Part of a small language model's weights: rotary positions, a variant of Muon for these matrices.
MLP neurons of a small language model. Each row is named by its layer, matrix (up: input weights) and neuron, and shows model dimensions 0-95. Each number is 128 + 24 x the weight over its row's rms, rounded and kept within 0 to 255.
A block is one neuron, or neurons of one layer that tend to fire together. Before each block is what it responds to, as a language model described it from the Wikipedia text at the highest values.

Responds to: Nationality adjectives and demonyms
L7.up517 [111 153 101 135 134 159 135  98 116 148 117 111 116 133 115 155 111 174 148 158 147  73 153  97 129  95 154 132 133 100 168 150 138 135  67 115 128 127 108 153 158 152 133 111 131 193 149 189 117 137 147 153 114  96 140  84 157 107 118 108 139 121  98 100 119 162 140 154 145 114 125  56 101 112 121 103 143 104 133 101  81 131  97  79 126 109 145 113 144 104 128 155 115 102 153 134]

Responds to: Plural and list-structure tokens
L7.up80 [130 128 185  80 105 122 154 109 132 136  92 121 148 137 110 114 126 138 176 133  86 131 145 124 149 130 133 122  94 105 111 134 101 170 102 148 108  97 162 129  98 104 107  95 122 132 120 155  96 112 120  83 138 113 120 148 113 131 112 138  85 132 137 136 140 161 123 144 139 131 129  75 114 129 124 129  71 190 104 135 102 160 136 124 159 109 105 163 116 163 150 125 115 129 138 176]

Responds to: Prepositions after verbs
L7.up73 [ 77 128 107 150 113 160 125 142 113 122  92 147 150 143 144 132 134 116 130 140 107 125 112 139 129 130 123 116 130 132 120 108  91 145 129 121 112 159 159  92 127 132 135 110 122 128 143 135 160 169 149 124 140 129 132 108 151 119 131 125 200 138 127 147  91 120 128 138 128 135 164 142 130  79 147 114 159 139 146 145  75  97 100 147 141 136  97 131  93 133 123 165  82 107  77 125]

Responds to: Plural noun suffix
L8.up203 [ 99 155 148 138 131 131 140  98 186 134 124 132 146 131 140 167 102 117 172 168  99 121 158 140 120 170 143 140 133 110 100 161 124 128 133 158 120 109 163 132 107 103 143 127 131 111 129 166 109 136 102 101 162 113 106 165 125 107 114 144 141 133 136 154  98 133  98 132 133 130 108  89 126 118 100 100  98 143 125 163 129 123 163 120 153 129 172  94 112  90 130 153 112 101 138 167]
L8.up238 [112 128 172 122 157 105 143 118 156 138 115 141 144 144 101 142 128 105 166 175 159  87 110 175 168 104 142 143  84 132 154 162 127 184 123 136 141 138 137 136 132 155 149 103  93 126 170 124 107 171  98 125 171 113 135  81 137 138 104 145  84 113 165 150 140 132 137 146 132  93 130 120 102 120 141 120  82 116  99 130 102 109 123 145  65 134 145 150 140 152  82  91 117 159 168 153]
L8.up520 [127 124 143 119 108 157 129  87 147 129 120 138 129 143 114 121 103 130 162 110 114 129 120 139  84 112 161 112 117  82 140 174 142  91  95 152 120 150 126 125 190 138  65 105 171 164  96 151 123 105 128 125 148  80 169 126 124 153 130 143 107 125 115  99 142 146 172  99  73 173 101 111 105 108 131 110 116 146 172 126 144 154 124 123 118 130 144 148 128 124 189 130 141  87 121 160]
L8.up703 [109 146 129  94 117 140 132  48 147 141  89 118 131 130  99 120 120 129 139 184 108 119 166 181 112 117 132 123 154 153 164 120 112 127 124 139 140 119 143  87 146 140 139 113 147 144 130  93 104 133 102  81 114 137 123 149 114 123 123 125 144 106 133 109 132 155 163 153 192 150 102 114 121 157 111 152 123 155 144 157  83 139 130 149 152 132 122 114 180  96 129 124 141 136 145 117]

Responds to: Predicate verb onset
L7.up720 [132 152 153 102 132 103 125  89 100 109  95 105 148 111 121 158 129 119 127 131 124 160 130 128 127 125 106  96 153 128 134 140 140 145 135 140  97 101 100 136 111 112 143 157 150 152 130  93 124 157 120 111 138 146 126 145 118 139 177 145 164 106 119 140 136  87 117  95 147 108 171 148 149 150 136 122 156 161 119 180 107  79 135 105 115 136 148 138  94 112 138 118 108 128 134 151]

Responds to: Digits in numeric quantities
L8.up364 [134 109 102  99 115 120 146 122 114 144 113 121 121 116 113 106  46 105 165 131 130 123 102 130 140 110  70 109 116 123  89 145  98 167 106 125 130 130 135 117 157 103 134 166 112 142 177 162 146 119 113  99 125 150 135 147  96 155  78  86 134 145 150 111 145 137 161 171 142 160  88 130 143  95 162 154 120 181 117 106  61 112 144 159 145 145 148 147 140 140 119 157 123 103 155 147]
L8.up477 [141 153 161  97 152 112 110 129 138 161 128 125 102  62 133 142 137 116 157 120  58 111  72 123 104 129 120 127  93 152  94 154  97 125  98 112 127 114 126 117 143 111  97 136 177 154 133 162 126 125  93 116 139  97 142 138  81 125 112 139 106 113 138 114 153 133 149 149 138 102 150  92 111  95 121 135 146  99 147 137  96 126 121 125 121 142 145 147 135 125 112 140 133 143 123 155]
L8.up499 [129  87  93 122 125 171 133 147 163 146  90  99 104  91 159 133 125 139 101 151 118  99 113 114  95 122  83  99  96  89 154 118 130 145 151 109 160 125 151 128 132 107 104 154 136 144 134 127 120 145 141 136 129 134 132 174 130 126 125 113 134  97 113 165 151 146 156 157 125 119 130 129  86 140 117 140 118 199 121 127  77 109 110 127 112 129 119 187 167  93 125 182 138 146 113 151]
L8.up676 [127 154 113 140  95 104 162 105 149 172 111 157 124 107 119 138  55  82 136 138  82 166 114 138 113  88 119  70 126  89 145 131 106 113 117 120 119 140 120 171 130 156 105 121 156 137 136 149 112 119 117 128 161 104 113 139 108 144 141 122 106 151 143 132 151 136 137 138 158 158 152  87  88  86 125 114 136 127 109 126 144 162 127  96 162  81 104 130 146 137 104 128 143 155 177 138]

Responds to: Ordinal and sequence modifiers
L8.up143 [118 189 116 143 136 137 161 127 116 105 148 117 140 153  91  87 123 156 131 132 140 150 167 132 155 139 169 121 108 134 145 151 134 165 117 151 144 139 141 117 164 102 115 134 116 164 167 166 131 102 116 149 109 144 132 136 110 114 112 137 135 132 162 136 165 123 112 146 106 122 139 126 133 130 117 135 127 125 144 117 126  96  94 101 145 158 106 121 118 146 137 122 121 154 128 125]
L8.up196 [144  80 114 153 156 127 121 134 172 115 138 120 128 152 108 156 132 142 140 154  69 121 107 125 178 132 131 170 130 118 130 175 125 139 136  99 136 109 145 164 149 146 158 122 120 126 127 159  96 114 123 111 112 125 149 122 125 119 150  89 104 131  89 146 138 164 141 108 136 138  77  94 110  68 150 128 104 137 121  84 122 133  89 119 152  79 135 154 109 136 126  84 108 125 104  84]
L8.up365 [133 146 112 174 161 162 173 139 134  93  88 116 130 110 148 138 200 120 124  73 120  95 117 152 147 110 163 128 130 151 102 122 137 144 119 142 124 138 142 126 144 105 133 135 126 140  54 153 136 152 128 120 123 139 130 113 134 119 119 115 103 149  98 153 143 114 117 132 113 147 152 140 135 118 135 145  85 134 113  79  99 132 107 125 130 139 147 126 101 162 106 159 123 153  97 121]
L8.up565 [157  95 116 149 153  96 122 156 181  73 135  73 149 109 136 124  95 129 178 111  86 136 125 131 172 145 124 121 135  87 151 128  97 135  88 103 138 121 129 114 102 119 131 132 127 142 156 126 142 150 174 150 143 136 112  88 142 130 159 146  92 142 109 128 135 111 152 137 134 101 116 101 136 129 147 117 119 107 164  66 127 156 117 156 151 119 150 152 128 101  89 123 127 112 109 141]

Responds to: Nationality adjectives
L2.up45 [115 115 141  99 131 108 103 127 163 173 120 118 104 121 101 151 111 144 145 165 114  88 150 147 120  93  86 101 154 125 134 116 135 116  79 105 158  86 151 103 119 158 107 126 155 170  85 123 139 116 114 122 156  88 105 163 132 151 118 103 160 114 147 126 137 111 146 139 141 114 131  92  83  89 141 131 141  98 150 137 115 119 135 121 114 141 144 146 124 150 101 162 125 108 162 158]
L2.up81 [144 149 126 142 157 132 142 147 139 113  92 129  63 165 126 117 117  96 144 139 130 140 131  81  98 127 107 119 157  78 101 122 139  93 102 148 137  77 146 127 193 157 121  98 104 142 143 133 144 151 137 104 137 173 120 129 128 157 127  96 130 143  96 114 119 132 139 165 108 103 116  86 114 155 122 168 142 145 129 142  99  82 122 164 117 166 214 165 137 121  63 144 141 144 159 121]
L2.up261 [ 90 100 143  88 134 113 141 100 118 146 127 117 153 158 157 137 108 131 151 174 127  93 135 116 145  95 118 127  99 114 100 149 130 133  64 122 143 127 149  97 131 135 127 142 143 114 151 142 150  96  87 121 116 114 114 133 107 116 108 113 128  73 147 118 135 143 154 110 140  85 119 130 137 154 102  94 150 165 127 101 120 120 101 164 113 168 132 132 124 125  72 170 106 114  95 143]
L2.up675 [140 140 133 101 120 134 113 119 110 199  76 106 116  94  98 131 129 130 122 131 140  88 144 130 129 127 111 126 122 118 116 124 153 172 130 134 155 120 159 160 132 195 137 106 133 160 117 133 101 126 141  79 120 100 125 131 104 175 101 139 151 141  88 126 133 165 133 158 147  73 134 136  84 144 152 105 116 142 109  96  97 112 146 144 113 138 125 124 138 157 119 114 115  73 148 197]

Responds to: Incomplete word or compound starts
L2.up102 [107 147 129 102 134  96 150 117 140 151 128  91 142 126 157 118  96 147 123 152  97 127 137 126 105 123 129 127 131  66 102 145 117 129  94 122  84 145 108 166  75 156 116 112 123 103 131 122 126 113  84 113 155 106 115 139  92 158 136  98 124  96  96 134 150 116 155  80 126  76  92 183 136 119 110 189 152 175 130 100 138 151 148 124 101 135 158 135 177 121  80 170 104 143 117 163]
L2.up269 [118 138 137  91 118 135 126 179 121  85 123 109  99 145 131 137  83  95 145 133 154 154  95 130 154  98 153 119 135 123 129 155  86 169 111 130 136 115 126 119 125 180 119 126 115 109 145 140 134 118  80 110 152 136 156 113 135  97 156  91  87 141 114 134 147  88 157  90 163  91 123 152  91 135 172 138 164 146 102 157 113  98 140 149 131 152 141 134 109 154  88 143 135 110  96 142]
L2.up571 [116 142 136 108 129 139 158 163 139 127 141 140  95 168 140 145 189 152 112 125  85 143 112 146 133  98  83 130  94 106  83 162 117 150 105  82 149 148 137 108 138 128 124 124 128 101 126 175 161 115  91  80 114 153 127 125 122 141  89 129 106 144 125 137 135  90 154 108 136 118 112 155 134 139 144 125 143 183 105 121 107 128  95 102 138 156 125 151 139 172 126 128 154 136 123 162]
L2.up616 [142  80 116 129 123  86 140 139 159  82 143 116 100 166 160 142  98 133 129 165 112 129 177 150 126  89 101 123 106  95  99 122  82 100 141 146 164 104 131  83  82 147 120 137 103 122 118 147 143 117  73 118 135 131 137 151 127 162 136 145  93 164 142 130 109 115 170 132 138  86 161 114 147 152 134 129 154 148 160 123 137 143 129 114 110 181 104 135 148 176 116 156 126 135 169 143]

Responds to: Phrase-heading frame words
L2.up51 [125  66 127  92 133 154 124 132 161  87 136 153 158  95 121 142 132 123 111 111 156 134  77 159 117 149 108 109  99  94 118 110 160 115  72 160 118  92  97  86 135 113 122 111 133  97 128 146 127 142 175 134 136 145 136 152 115 149 157 120 147 126 124 163 124 118 131 129 109 127 113 121 162 127  92 129 115 174 175 158 134 114 111 121 123 139 170 112 129  88 135 149  85 134 163 104]
L2.up202 [145 135 130 159 122  88 129 115 119 135 122 142 129 128 132 171 139 123 152 154 123 132 116 109 112 106  68 163 107 120 132 124 133 117 108 144 117  98 117 152  83 121 126 159 117  95 109 125 138 129 100 110 169 130 152 117 139 131 143 111 159 164  89 124 160 146 102 122 157  87 116 202  75 148 152 184 135 151 145  76 130 117 100 111 113 134  95 160 144 158 103 150 117 109 144 160]
L2.up287 [137  97 127 124 143  88 128 120 129 136 117 121 136  98 168 111 133 123 137 138 138 130 108 143 143 145 105 105 117 109 130 127 133 163  86 127 131  96 121 149 132 142 117 137 135  80 138 117 106 102  99 139  99 149 165 170 109 122 151 134 162 124 123 152 106  92 135 115 135 108 117 160 151 147 104 210  62 144 144 124  96 136 120 140 144 117 124 116 131 108  98 106 120 101 112 132]
L2.up432 [113 121 142  93 152  99 125  96 166 117 121 126 122 127 113 155 113 138 139 125 159 128 133 104 119 109  98 101 143 108 139 132 163 178 110 109 111  87 180 114 142 173 132 141 149 114 173 117 142 126 157 110 102 154  82 150  80 105 140  81 129 113 140 108 111  97 121 127 133 106 164 134 110 144  61 157 143 170 126 132 118 130 120 169 145 104 129 151 113 141 124 102  85  99 152 127]

Responds to: Plural noun endings
L2.up437 [124 123 137 124  98 149  56 150 148 114 148 145  95 145  97  90 123 128 126 147 147 145 111 144 110  92 172  85 163 133 180 139 131 105 161 168 121 159 154 183 156 125 128  97 151 100  99  98 151 148 120 117 139 114 102 119 136 116 128 136 110 148 149 137 138 130 100 141 114 105 110 133 132 177 105 105 115  92 131 106 154 102 127  89 104 146  83 126  79 112 131 150 139  98 118 147]
L2.up505 [142 139 142 183 150 132 129 122 164 120 167 138  89 108  93 128 181 127 130 152 155 141 146  77 109 120 134 153 128 106 130 133 114 152 143  90  76  78 110  95 135 130 145 112 112 126 148  57 156 152 139  84 130 121 118 147 203 115 147 112 142 119  93 131 123 117  99 128  74 139 161 118 119 175  96 128 116 147 131 182 148 121  86 117 129 123 139 151 152 131 135  84 129  51 113 138]
L2.up637 [136 148 163  91 119  92 148 113 150 125 122 138 129 107 114 154  94 178 153 119 108 160 139 126  92  86 120 137 136 137 127 118 133 138 106 134 125 100 146 130 117 118 136 106 155 119 137 134 127 121 136 123 159 108 128 141 149 168 133 119  94 135  98 144 108 147 149 145  97 148 143 121 129 171 102  97  88 140 131 142 157 148 145 131 102 158 117 128 137 113 114 156 141  81 147 202]
L2.up725 [142 155 116 131 107 102 157 145 131 119 101 156 157 134  72 114  78 110 101 130 109  66  95 153 123 104  86 162 138 177 140 135 150 145 164 166 110 148 150 122 125 145 114 101 122 134  83 136 120 113 127 105 128 127 123 146 157 132 158 120 130 165 118 116 131 109 127 128  99 151 184 130 125 148  94 129 112 134 146 115 116 127 125 113 134  64 100 117 137 137  94 107 142 121 137 118]

Responds to: Under / over prepositions
L2.up131 [147 188 120 117 101 182 146 134 126  85 145  86 108 137 108 150 131 125  98 160 124 172 112 153 163 138 109 149  93 178 145  97 106 181 127 100 114 142 131 111 100 107  66 120 132 127 115 138 123 147 120 113 106 153 128 147 134 160 127 156 126 128 144 144 103 158 118 109 124 116 182 140 149 137 148 109 105 100 175 170 137 141  87 135 152 127 116 144  85 143 127 175 115 160 131 125]
L2.up344 [127 176 144 126 133 142 143 141 109 127 135 148  89 134 169 120 138 121 118 113 121 139 119 136 133 135 105 136 126 126 102 117 143 117 108 155 106  95 111 107 112 115 114 149 124 118 150 168 144 145 116 128 142 146 116 120 147 102 153 172 117 167 128 136 136 118 101  94 107 125 201 125 120 119  83 152 118 154 155 126 163 102 146 114 117 105 106 138 102  72 144 142 105 149 150 117]
L2.up391 [149 156 142 140 111 148 161 130 104 102 132 141 120 149 166 133 152  61 141 153 128 126  95  94 167 149 123 121  78 158 158 115 121 129 108 140 133  94 157 125 140 164 114 147 129 102 115 125 103 187  69 148 121 160 128 142 151 181 142 121 115 107  94 173 147 125 130 128 121  93 116 169 125 116 130 152 138 118 147 134 127  96  95 140 115  87 166 125 120 109 132 129  90 100 126 148]
L2.up583 [116 135 120 159  80 137 156  87 131 154 109 136 134 137 150 103  94 109 141 162 109 111 141 127 104  98 112  92  87 112 125 163 117 136  67 123 145 110 180  66 112 162  73 109 121 111 106 128 131 124  96 175 101 142 118 167 104 151 141 106 146 113 130 156 132 119 139 128 100 120 151 189 176 170 106 141 157 122 108  82 109 140 129 150 137 100 154 135 132  99 115 138 117 103 114 153]

Responds to: Templated table and boilerplate slots
L7.up731 [120  97 114 135  97 120 152 146 135 114 180 116 149  79 139 129 127 108 137 134 119 118 126 155 137  84 142 110 120 111 133 128  94 154 131 118  91 140 104  79 161 145 147 113 114 135 120 135 141 151 109 123 155 145 161  99 157 146 111 168 130 107 178 135 147  88 128 154 141 167  95 117 156 146 156 164 105 149 168 105 153 163 179 132 123 109 111 126 108  89 137 130 118 125 125 133]

Responds to: Main verb after subject
L2.up5 [143 127 149 103 162 112 105  97  95 103 128 124 135  90 147 101 139 164 138 120 114 117 147 159  94 127 138 129 160  90 152 126 147 136 126 156 137  63 123 180 162 131 147 130 107 123  84 134 134 109 159  81 108 153 133 173 141 155  98 153 155  87 143 109 105 102 120 139 138 125 133 103 102 176 131 128 154 108 122 118  96 136 167 144 154 144 157 130 101 115 132 136 131  66 142 109]
L2.up80 [162  93 111 153 116 127 136 133 127 142  99 108 124 156 195  86 121 158 117 125 143 127 137 133  87 146  68 126 113 123 158 167 163 123 108 126 125 127 147 130 137 109 122 151 166  96 113 109  95 100  91 113 134  90 118 147 141 114 111 127 151 105 150 160 128  70 123 120 103 113 145 126 119 124 101 156 114 107 152 132  73 107 155 127 104 146 144 138 142 117 119 140  84 122 174  83]
L2.up622 [137 177 127 136 111 176 148 100 127 158  93  95  76 140 159 148 116 102 133 172 106 139 116 108  92 133 128 128  83 122 118 158 126 132  94 121 112 127 116  89 151 136 149 146 143 136 167 107 120 150  86 162  87 120 140 154 128 121 146  81 158 156  97 169 151 125 102 157  97 113 129 114 153 125 110  94 107  96 155 147  72  94 132 122 155 151 115 161 130 112 155 178  91 111 137 140]
L2.up729 [153 105 146 129 111 116 153 133 105 169  87 136 119 125 155 121 127 143 159 101 133 185 115 146  89 119 114 112 103 125 131 140  99 115 102 156 164 150 170 147 147  98 159 146 137 124 122 156 144 136 109 126 153 134 147 167 131 120 108 104 114 128 150 159 148  85 143 110 142  95  98 134 126 140 100 153 124  89 114 107 101 139 124 122 116  98 149 169 168 143  85 162 119 122 125  86]

Responds to: Participles taking complements
L7.up662 [143 137 141 101 107 151 153 149  86 140 125  99 150 141 131 120 101  98 164 145  96 113 144 120 148 129  99 157 117 102  88 143 128 133 108 136 118 139 139 112 137 143 140 110 152 110 148 131 182 135  76 105  94  90 145 133  99 125 114 118  65 100 146 127  69 104 109 154 110 109 145  91 102 139 166 110 126 157 149  94  76 148 128 156 150 116 136 110 129 177 160 148 131 123 110 130]

Responds to: Syllables inside Japanese names
L8.up63 [144 130 117 135  81 154 153 101 114  90 121 163 134 149 132 148 114 141 145 128 121 135 122 110 139  92  84 116 145 112 150 108 122 126 113 151 131 156 118 143 115 128  98 126 132 140 122 124 114 159 132 128 113 112 142 121 126 120  63 184 149 155  88 128  99  83  87 113 151 110 115 119 112 162 188 175 135  99 155 148 117 127 161 123 140 155 164 125 112 129 133 121  58 114 104 152]
L8.up101 [124 126 101 108 109 127 150 141 124 156 168 119 134 142  86 160 144 129 112 113 117 126 144 112 102 133 118 131 117 158  96  98 136 176 127 100 152 119 139 139 118  92 101 118 121 128 135  91 122 141 168  54 133  95 135 145 141 103 119 103 169 144 112 131 126 148 127 177 104 126  98 149 109 101 134 126 113 143 120 150 120 179 148 106 126 157 151 136 124 119  83 140 121 107 114 124]
L8.up346 [135 157 156 148 158 133 138 120  98  96 126 140  98 121 124 161 133 169 143 116 131 112 125 141 101 146 160 124 131 128 103 121 178 162  93  93 157  73  86 176 145 104 134 156 111 119 153 122  96 125 110  79 179 103 109 156 128 123 138  84 156 103 157 148  89 143 134 146 143 107  93 151 153  96 148 175 110 105 101 149 113 101 129 134  87 165 162 149 112 135 114 160 118 115  97 128]
L8.up666 [121 121 115 123 132 127 128 152 116 172 129  95 123 111 119 132 161 126 141 108 138 119 140 159 138 151 170 131 130 126 193 161 103 155 174  79 129 183 131 115 154 140 144 150 115 189 159 101 102 127 117  74 150 130 122  78 145 141 148 105 124 105 128 103 138 183 118 123 200 136 117 117 130 126 180 152 139 120 110 116  86 148 153 148 133 181 131 109 148 140 125 133 119  94  99  99]